{
  "n_layer": 9,
  "d_model": 320,
  "n_head": 5,
  "n_kv_head": 5,
  "head_dim": 64,
  "d_mlp": 1280,
  "vocab_size": 8192,
  "activation": "gelu",
  "norm": "layernorm",
  "norm_place": "post",
  "norm_eps": 1e-06,
  "positions": "learned",
  "qk_norm": false,
  "attn_scale": 0.125,
  "bias": "all",
  "tie_embeddings": true,
  "parallel_block": false,
  "init": "uniform",
  "init_std_qkv": 0.0256,
  "init_std_o": 0.0,
  "init_std_up": 0.0256,
  "init_std_down": 0.0,
  "optimizer": "muon_variant",
  "lr": 0.0027,
  "weight_decay": 0.099,
  "lr_head": 0.00407,
  "grad_clip": 1.0,
  "warmup_steps": 200,
  "schedule": "wsd",
  "decay_fraction": 1.0,
  "decay_shape": "pow",
  "final_lr_fraction": 0.0,
  "batch_tokens": [32768, 65536, 131072],
  "seq_len": 768,
  "doc_mask": true,
  "z_loss": 1e-05,
  "train_tokens": 311900000,
  "steps": 4986,
  "dataset": "wikipedia_en"
}
MLP neurons of a small language model. Each row is named by its layer, matrix (down: output weights) and neuron, and shows model dimensions 32-127. Each number is 500 + 25 x the weight over its row's rms, rounded and kept within 0 to 999. Numbers have three digits each.
A block is one neuron, or neurons of one layer that tend to fire together. After each block is what it responds to, as a language model described it from the Wikipedia text at the highest values.

L3.down773:466502503540487526485474524479524501475494497492484540459492482498519501493479463491527522462494486484476506515512536453454537505468491529497514441519475521466475518506492489469478491489522505484483459501490512506477498465502515485498521532495474553452489512525509505461466538505484520471
L3.down915:525506512505501524530507526518469535495475516497494482534487471485502440462502529529442510445494501525477549513523463456480489503492538518450527492484481492520502499522487500548503521479496470472501518504469522514463498459508489485523529523494483499559502494497526525494506509555481479504
Responds to: Preposition "on" and kin. Prepositions opening a phrase after a noun, verb or clause, mostly "on" (feed on, located on the farm, on foot), also of, at, after, upon.

L5.down333:535561490501502514497531514527483523513522521540517525431449532490503512513488489498485542498495520487484503466489545479496538495537517489567487501483486486542464512466452496450554533479489479498499514523465514506507506508443471495492492490493486509534500515517439509526502482521527492534
L5.down472:511518469490493525506482491534467490485489504551477554542489499494460517522490475493538514478523502457480528533503492445446536493491492481523494504472505531520532504473509533487530471476517480522469509550561491507470511487504502491495483504495521481469509486450493475510498455481496510484
L5.down974:484497488467521487518489486546501476508473521525497527471515521460498485508469481502492507521503473523508498457467545454490500513531514488487495503516496481535513517464455525477483511502485481492534517490468478517512534517522548532509514490490477519487533474515473515516475501496510529555
L5.down981:500495509489491510504492530515512454528481511493528474489463508509482525550540484482487533531530518511498480455535510509520521476537505524452482502401512491471534458500524528488505483515500491495522495525474526499487455485483491552451474460473496514492526496482505489501537508496524519460
Responds to: Markdown table separator dashes. Hyphens in the |---|---| separator row under markdown table headers, strongest on the last cell, plus hyphens inside table cells like Play-Off and 40-yard.

L5.down79:472501485528523519484510499490519479529474479528513490474509505441518482469470497507532473480480477529523486496534507533500567529516483524499521501516513513498499487499504464487494536467504489500559523480516481500454509508498433516487453502470487497504487514566498522521508505507538501541
L5.down351:484473508519529533532483539478522488490507509528505495488500503516486509481486495474533509475512515451508499476467488552523547547506461499458557514495518501535501501542563488483482516480517473506523479485493482503535503526473513499518504474503503515510501478536461503518516527508509529494
L5.down998:512493474471522527493509499489495470511518510509476520538497503541536488540491532469506497483484517486490565554487450499548503487484490543481522508491481510512531497544475503502516508453503511520462491517470518484506527523483421503475528527501536487564499544516471515504517494540512466536
L5.down1165:510500494518461549532528532528565528525468485523528502447518457508506502477453507496495515509470487503465470482502519538510498555514496509517509484485509527479493522519480507513461477482523510488515494525495499467511524531519498489479494493513507519524479513505499522432496501533458459487
Responds to: Mid-name piece in personal names. The period after a middle initial or an inner fragment of a person's name, mostly in tables and lists, like J. in Dominick J. Ruggerio, Jes-si-ca, Jo-han-nes.

L5.down671:481555513539492523517533479535468503450494478504477489465492527457488502514508497514505458526504530489457500501510522497504547488542473536523453494488511501504503515472531503429495514516498507489482488541496505484499438503514475493499486533508513524528460494508514492532463529502528512502
L5.down1023:551487475477476489476518522525475511519520536536522501446476485502478493506505510499505554507485521522501541486488513467476502507527486504499486512509495487491492467522486508537525503533456535460505447484508528493507530511488541528438490530506499516509533534515555444515495450496548455456
L5.down1179:510493484520486522498536511496474500517472463490503493448483458498500517509531475472539526518576478519489493501503478512471481501443520427472543533526467484491517537469509484553502494465528518517515496476503529472513476461502463467495527477472469486489497505538495458496505499480460526450
L5.down1186:500532484536495501467495515502488516530503455443484509484543489489526519479524473507470516488532506530530510500514539468506486521505492481460465453527514488496480530497504517449515465516499519510500534535502507483531487530486466491502486522481511534505501553476529529451499539483516482554
Responds to: Preposition "on" and line breaks. Mostly the preposition "on" after a verb or noun, as in shut down on April 4, Notes on a, keep on; also to, from, and line breaks after section headers.

L3.down274:525484481480522477524497484507501462480491490534536449514458474520513515522491488492504473516462519523487559505546508452500450542516490519468505511515510510509503478548481479523492508513501509543486481520505471505497486485508502507480478456536498521448518463522503468512481540461491532531
L3.down322:538482486495512457474450515521514437491483536513521504495460524522477523546496507494522506520487547474450543475467470493476500543509543479470485478506557507515472513516479501529479466500546505488478502502466513533542513510524530520512524481501449509487475484505463513478505500524506511502
Responds to: Indefinite article a. The standalone word a as an indefinite article before a noun phrase, as in is a Dutch footballer, as a cowboy, by a roadside bomb.

L6.down109:460493477514540524515482496490518467541534514489466524450503499537506475515502519501494529524475477524486533446518526504515479455473492515509482497553493505521509502496486499482459446483487492496530511485493502506482488478493497495488450517498485484541480512493475506529498518503478510499
L6.down288:480513528521520511444494463525506467511513524472550561514504468501485522507492496456460524498519497485483525521507543507522507487517527538506511532486497470535485529489490491505461534487464477501477477478493508505512523505529555476471509507513532484502484472464502479485465483491486502480
L6.down306:486501453436536457518486518468470542493533519472470490498526489509522479478523529488503540529504458498494503495522514562503505491497526506502502466515453485496466529485508480509528507527505470545500452495499532544488498494496518486488512491488515556520489516529480524470485510472493496490
L6.down387:490522506491523515533515527476503504495469517482520440502494515523476476496533512518480469521501488472530519489477441495471506492499510507504533514530511504527469522508562546506493507514487479512480526499476523474463536536478443471496459539476480516494475515489503500505486486495530515510
L6.down657:480515472480473575460507488516494471483513477512529487450456456505462484487517517524502531479539525456485492490559505498553525525488479486511488513481506543499497521468528474510504501449501500520472525559466515515478476429511466482437519528481541472517473533511496476466520522487517513479
L6.down1108:509520535507457554467496478514511553512497489471498520502501501464531479501483527524546526482518456568473547480484496494492524519532518493469473496477488509500474449501492490465522443528503516549503499491499482515493482498487488483519511486495473512511501464498550452548491529491466455486
L6.down1256:499488523504499509511471496511521457496517491460545536484481519467460543463539531485500520495508486464490502488517484505533476475489491535516492478486549475500498480487508500506540494492530511551521521506469483498492474488484484495460449479525560492501537440502507531507496532507482525491
L6.down1258:509465492489491518503529507508519475497526495503434493467489475532458485512480497526518486492482486478520518516512446487542513513535511492496532540539485477492494501508484482522488463480469526550505532485477451492471509534451477494482509515470453467489499462502468493510513518493462503433
Responds to: Table header column names. Column-heading words in pipe-delimited table header rows, especially "%" after "Candidate | Votes" in election results, also Office, Source, Points.

L6.down69:462476477473520510524469480510505499478510526503498484512469480513489488502515473529489470482497510471483508488525508479484486489487463492508530509504508491528533480498506535505583502488471487505507530504470531479487528471481519483446504533493528441487511499484486508497470491476526509486
L6.down83:513504511546483483468496495513521486526523506500478482499530536534507555520472512487471467494476486459522497513460519504505471534506515524480453491497482487521458514484494537499496482499520497517468482503516496537512501532516485511483541519520527517557515491449489537438515488474466504499
L6.down290:493525466479515519467524484515497518505474513506505483528496481539521511474526502480555472503514461499545508485467496522533454508531531517505526527536466494550466496478484450477537519522473498484500533528483471483528519475437533502504503517475510484510475498539524503491514483441507485569
L6.down309:502523473500552519496414477469503491486516542493490512527459487546488475539547465489454476483512534505472529533524485514529525513504497502554517517498482499528493518519480483514539496550509484503534482489524483480548492503490508463502510501497486493528510514521513520474513495474495473478
L6.down414:501467505518539494502532476529520482501533447487489536498463467509549498513531511546450495516521498493450495490489498545522494473524485509504488528476497567494480520495517522492486484493520507468514516472528489501516433477493514478491519505472500501479449507519544524451464493486470489493
L6.down496:489512465542499460479494480542518466488506494523494493502487511473508517532540467522466502478495486527501511479499493522555498470526499510478495457426509458502499473526504493532478491463506523492473512540517438490502502502493508473495480518500491517518542521484521490490524495522549496455
L6.down527:528496496460495480481524502488482481507473495530505530500482510481505506477547496526481526480445523526468511476510488502535537539517490521514511558464473509496499518481516481507531482510519494524504515496526489522502478499496494445486491508508492510495468494526531518490520523498554487512
L6.down549:490521496544471447504523522495527488529516511503460497522508503525550515437496490507460507516445523504467504474512481491524481554508547464501529524472527522467480503513522527497500484504481530509474531500541500480465512461493493478521469497503493456523502483489490488444493476517531494523
Responds to: Word-completing fragments. Short subword pieces that finish a split word or number: possessive s after an apostrophe, a year's last digit (185-9), name fragments (Purdu-e, Cont-ra).

L3.down101:506528535505523462517477585484495469491481480504471500503524480456516514470502514469472524477541466488534521470487479512523478530510522516500504501527536499495469498533521536512544483502507457510527498511486456498503522504498484501480500502466440468461514505516493476475490478495497498522
L3.down535:478486488488513505465527513476528510442518476524547512489458470499520529490531499516486512527529483489550487506462512519475462502564513515510503498527508476501522521523509456539435549501513497498488509501527525472509512513481486465476475496473521499456466487481488474469519499520494540480
Responds to: Single digits in numbers. Single digit tokens, often the final digit of a year, count or code, as in 184-2, AP-2, 3:21, or km2.

L5.down243:470528512510443501524497533549506475495532505459540521516480475504506499504460518513504486509482471535454488481495533528495508514485488480495542473469525534506479494540488490536499482517461497519536461492494498523513476524529486448487494502516489489576458504526541488460475481534498504522
L5.down507:528491478518423541517502503490505563484532494492526489511486494507516493512549451525471499447434498548485498504501497505529523484489479485492490498488512505462539494533515483467490492510475490503517535488496523502471498464493408519482475505517480541531501531509531454471490557506498493441
L5.down1039:496503501533477494466504538495496505496533514499462488523515496535512436490529479494502529492487539534499492523518518491499482537525475499559468494474491493479514491491498537514547498454521561489526493482496481522497483479510421472522442501488482517495520509472522465467488549502469505463
L5.down1277:536483486544440488482497517510494454483482502470519482502478509459540470479471466487466506536513527502523521492509543478467485517497526484506506462531532471498494505495521506528494480525483536494500472536443485489476486500520448459489457520508483486506493494455527486481502501494471466499
Responds to: Mid-word fragments in names. Second word-piece of a word split into subwords, mostly capitalized names and titles, such as Pi-ed Piper, Pur-du-e, C-inc-innati.

L5.down223:485497526493516532463499505542495511493468524530471511526492533513524450515483497534460497515495523500484463501501543490498495488478512446471480520516496519485492486482509512526520540495459521534523493504451533523526438507510467491498479492509539506500508511460534485497468474508490526517
L5.down628:497475511521523467468516520498491477477522490495494494546465463463504447546458510480546484520521501531478512497499479538542523525476494483494518500488517512545483540479475484471513499518488505563507452460495502507458517484472501490533456536488489504528451539498535463484494512483538436496
L5.down775:495475533501479503513472490534506547535458504496456531504522497529552511494493530514487500478485510522468514529518545497493454541504516464517504487505516516481535544512489537539495502499488525521497510517542493513500503545481506492525467501485480504521520502470529494467492500495483492465
L5.down1074:493461458504478508476490465501470505519489480478512490550491530501509503575499483522477480525468464534461470500487501522498457508478478491461494552498498469481480506431495500509468489534494487500530494476479480492499468530500483514517508566490492527479492548468561548442501515474499521481
Responds to: Possessive 's suffix. The s of possessive 's after names, places or organisations, as in Christie's, Rome's, Men's; rarely other word-piece endings or "the".

L6.down14:495504490528477476459467519485533500562516509488545496484511503512441537503490521484460489486452478470502520441451508500514549509451521543525444498553468482539505521457529502499505512472477440552490527492494531475487496476504516541524473506479535472537528537530491537480485493511497491536
L6.down241:515502518445464497506483511482530456489503521512460530489551470525415504441531490514560525466452518517530478488502486525499575495549520497450460547497482489518494498508535517516529467480502500523520476525545499473465506460501531482466487503500543491457521533539467499454488482495531496520
L6.down366:497515499515556501528523525520514479528522501552523489523515524471486477510517467494518495532540468477484548540525516482488505511498517498509476476482521472488476503483541482541501452433472490491457481556505465526521518539518526458531513479486511468475512500522475497455466508530517529536
L6.down411:540476535469481536467467479501491470513515541474526494490506513517458488495510487498471534469527480519495480522480508489549515497494516526506522497513515526475491506495506545497508496492465507474536471503523470509491506541474493465538496509459521466494523489459505548457498446516522488495
L6.down581:501507515517490530535498490491474499475499542516497516513513465489534491499516510510456535502446491475475522467527506498519457502482431517515531525452440542484467507479481481505489510511540512486527513513473499457484491522456493540498500527545502503515480527510447506494485538483541521505
L6.down613:511472507531500529459472511514477508463551528505518512519448494498465506470522491498491496475477501474523526480510536478556512506457480534458484513540525514499478533503519512504505492500510504499482521497541459525487479485471469477510492497452514486481520538447500480480463466465531505535
L6.down964:530527541451458509484485514521462514521553523513440507460521497505485455511508493570507500495549525514509518528496484489508499481506470516490475481518517516526488483537474448503482525533462500538534481515492505485476510472495520452469492486485500498458467506501514511501556456527462462529
L6.down1059:508499533515500538537525486557526493528516553532512486488481529488505518489513457518488515486457507497502493490447519539514483512501480498489547456497542552541473508494486475479484488443510478500514466446525520526487497476478519510524506530461465501466496505540534487506513494492486523498
Responds to: Mid-word name fragments. Word pieces in the middle of a word, mostly foreign personal names in lists or tables, such as H-ja-lti, Sv-et-lana, M-lad-en, and partial CJK characters in name glosses.

L6.down96:515505539514497496506493545479505469494529488468538482464458501474443454528502478500496498506508520502486509500546490504532489521489512518512521492550544490481477492524519522479467496503538511516476507519519445494502473489527494499514508462541450482540482496472552439494489476520457548507
L6.down153:438492464511503432499452472484507482508534485485470514527470488508518500535519469484461488462491496448483499525459503505471551511495492500487480482515499523500454512498496457471501524489501472509491505534534460529465536503502503562529521497489501458535506535550467471497498498548522497508
L6.down232:475481545515507484510482463503480524523535496493523538490527514513505467513516523475472521495486482504495488525545522518497481516471510483528501480535553442506486506509542492445514483530505521457505486523490520512439560504448557479502492513504526503501476516522520482461470472511492524507
L6.down252:518518532512487457522523518510498559523561476474460454479478509482506541490477494499493528501535489446528483484497502514522498488535499510477541517472469537515527458521486478488512531508497481528509507498487540510502472512495550524506481504493499489434491489485490479527493524526472551501
L6.down648:498516466494516452474523522500519465484508515495492482496491502491540491485489505518462536543541566520525515505522533502513517514500503515476502500501503490495512508482465499526500493484539526501514513495492529507511522520508493500458512520537496488491547528475544511490482503537541510496
L6.down773:468507484475511493492480495468495501486501489527484494543519481457485499491521488495476520515502507503506516466518567480443517502499501494524536459547511516477498494501549535499474510459497458525494496551489478502513529503468565485480522471559516451480478442521491477461520522539490479532
L6.down931:517432518475470493508477492513506503459492476514468533469479535528493456539468472506490481475526488509483484505482479498533474480509518488517523489502527538555480492482508508494506483551517526467500509489498495500471520490472525519483523466525468495486481475496507442519476499489522469515
L6.down1127:470498512506534494464507476492514507499499489497499476534537552518514500500554513493484513466454494502493493509493475518529469529502492516494469497483516509468488544515507467547461484513498471552494492487503495501522541507496403490500451512478528467494509511491534468458519469545535536493
Responds to: Event-time prepositions. Prepositions and words that introduce a date or time phrase after an event verb in historical text, such as closed on, In November, After this.

L5.down239:501476511542476445467500555516535495478498481486461449520466496516541500547468492499489483517483541506509473500483538461466498490513501499481492538492519501524469541466488463475463491477479467485532483519528503511481521528511472534502531504547490519497482484521478470565492537422513483532
L5.down297:504482499490484471520510538516481500502528451477498475520487522498486492466527479479491471522530491515479490424537518507542543519498491493517522516516499537466463510508483500485489475479505481464489469526566484484510482548547502470488449501515498483488474462517490481505511476496484530504
L5.down480:506528466511459457536509476513492518463424455519544502504496505508492526493486520478479504559490498521496485498559503471504477505486525513490493515467501514497468510514477517459519482506484514514507513469500465519566545494498499487439550493498483545489474479526529514474493486479494513563
L5.down957:477453530509513468497473499518514460466497494486543499464490476502511573499525524470545542541526526501476475519529528495460527548537516469484574501479490499498540511450485489492479516482486528473496497519511505482482493515532564497504528471502500505513503488513505520475472502524529493507
Responds to: Indefinite article "a". The lowercase article token " a" after verbs, prepositions or commas, especially definitional "is a"/"was a" openings, e.g. "is a village".

L6.down97:481500497475547512532484508525510479488508526510471512515492509516516497506547497470535496518516467488483525498487543473478454505469530533535415494528521497510497491493515447507496540510511522534494526495499476583516533501504491492490502515499471510487472508502501456494510470456517497470
L6.down147:530542468519518466523519488484504527498540518509551465496458492485476515530511520481517538496482463531480495485502467496496485511507507529498470530527453509482492498505492462492522479489514529467519466509525564465510500493519521504491477472497488511519499553506474474490519522500496486558
L6.down189:496476494506469508465546527469574479470532486493507507491479456516561491479463519515493512461547471460459496508511492524458472466501510505470489490519497532510517494497473511522508503501522469454537502507535476487481476530474489527498492474474511508499499541543516512489499544516501537455
L6.down313:560512460495485439477561502498494488508463475526508526538462483465502498523497486484496521473490521481445523511514490529511486454563489489484482482535517484521471495480493496541483510487502545515506479502539522505510504535509488479519477475518490487533443483460507476480500450517480514524
L6.down332:517480529470508504511461490502495426533533465491495483523531492469494558475496499474512471473506516532511522528539517478482509524480531480503468553517523497502479504524500515479462481507483524456477473502466492510513484496490539518559489476501512501494459467536494500520489504481502532537
L6.down471:473519461488473515564517501485513490501552508480509498508468544477544511491503491522490486500538459502505513476494511503470512505460504478475460490510502483519466496510508450454534501485490534482480529566490510445515487502511548472498509503500526480534480502504525513495474511545551530466
L6.down636:511531497464486495522517479488478489470524507490553461499493495524548469472442457515488543495504496552503481497533557510524494522541526462515493479518522486485508497466524467496529509466526526457518479429500486502519522490530510501480527492544494523518493462475479490439427498545497490474
L6.down1210:516490504505510519498478510509498503504485516524496472543491496464431499454515515457507500487535522479492502555485515521485504518520518480498485511499501521502464516492489496497480492515472473510467446515451530552525453496506503507517486530474479490465539519486540493507479517501509506500
Responds to: Time colons and articles. Fires on the colon inside times and durations in track or race tables (2:20, 4:05), and on function words in prose, mostly "a" after is/was or a comma, plus "the" and "of".

L3.down71:515514479513522502530476573481498484506532512551508517456507495477487497518512532530503498561494490476530478494488528452552505533497489493511469520505514500492513529461473483567465482520478557537475502470475469494538492533467495502504486502486455482521471533486527483515503499500509527490
L3.down410:505528480513487550506551508513520508517483456470532473498529531548484503461505545482503451515531495481488480553501508473491507538485492509483510514498521521508512520481500503457524515521506472527489483484541459504499486502523491490488476549544504508567528486510504509511530523500579534533
Responds to: Mid-word continuation pieces. Non-initial word pieces that complete a split word, often in tables, headings or name lists, such as Crit-ical, Some-day, ex-empt, Cor-ey.

L6.down3:499446481476487514527528492499519539494495501488506538466520531539466493495473465472485500521458499507500515464516524519539513513500507519504515449529518467487532539498495527498505529508522506507495549474474539478481458534518525441500499517489541513457523479518472476443481531448547493497
L6.down165:488471505504542476530495496494474470495507504505471511443502499480520489532467485489553470538514494492517551510489511499500487498490496527459484490517529531530508519545502528459470481508518500497452483482515533520501519528501461469502526506509496508494528506527506495481575564485477545512
L6.down246:539500492531508478472517503483518531473499510459472504445512504477524457471515504463534473506512483468473503474505535491542497501494506465507484451513478477485505485527473486432499441553533533483476557520541473470484460472506522516530463461532479469458554503476557562510460492488469515499
L6.down392:551531523529509463494464528490478535506516484518511520497488463473425479488527500500506507496515487494460494464517483499521547516476486469454534468508489512473541511494510456479480498500507497496514487482482485509475482486510538534480492505515476533506519547486497548509518569510472491449
L6.down740:494512487491494499479506512520498481487473521496512507510511509436472520479513481568473534514476519475504477518480517525489521513554456514480504534520515513505506456509493472474491519514489489511501470476502522468490503482513564478517501433512476471511473459551496527465488475488496533455
L6.down816:511518495518482523489498520517523490492463521507524538443520452513445468496496572522509496469437533513492463507539509529523516505481473509506496483496481540533525463532553483499499508517481510485485497526494541531486505492481462481498486506501502507498478472502488524503470508476561512519
L6.down925:522453463534437483507469495464481529464501482512485495499494434485521491486461481539520515483528485494542524510484518529488495501512470518476467487522487510474547475492473489506462523538498499533523493489545471529527519484533474474506512495482521523488487508483499515456497537500517461456
L6.down1007:497460506504479510517532500489461525497520524525509510521555448555472492518509512523544504470495500514459505470516511495500493506485473494486503538469464513493505489530477480487514504537479503520526532478454471481448503509461494494492480466519512497509529509533474503479533530522537502481
Responds to: Mid-word pieces in titles. Word-internal fragments partway through a capitalized multiword name or title, such as Imp-ort-ance, Exp-lor-er, Su-z-uki, and Ministry of Defence.

L3.down926:490520530521495504437504518514478519495494469479512512480532457511469493508542508533472506526515508502485504560523529499490455478511497496536518530474540498551493522513483486488508517521458509496531517535507483498489502514538488438552499482513509508551517525520529525481488504543485517499
L3.down968:474521567501518491461491517503472544492486486528493482490474479496507462508549525453536538492516511499493550453506491494479480496488481491496504505527497501496521529456469508500503514525504515476458515472460483471506505438525547509530502507507489499516501546480505508464535489475533529492
Responds to: Percent signs in tables. Percent signs closing numbers in wiki tables, mostly election results (100.0%, 97.57%), plus Votes headers and time nouns after quantifiers (four years, seven weeks).

L3.down519:506534475517521511557544497519507501503535498504514478471480420477525514513510466493463498507486453518446484511476441524504495495479502524484523497504505486492503502500525522495464512461528526520512500509474517455457486549549504527463483504526508500499475493517507500485511502506462523552
L3.down1248:540496496541495502461492519507519506482479515525530489485465466474497511488494486483452501513475551493468488528492467545476485457499499514509487497521510504491488464485502517551509490450482481435530526531462516531484497523544477525486469528539540530507505488543450478512523501535479469576
Responds to: Mid-name word fragments. Subword pieces inside personal, team or place names, often in table rows and roster lists, e.g. Mc in McEwan, ah in Abdah, ez in Tereza.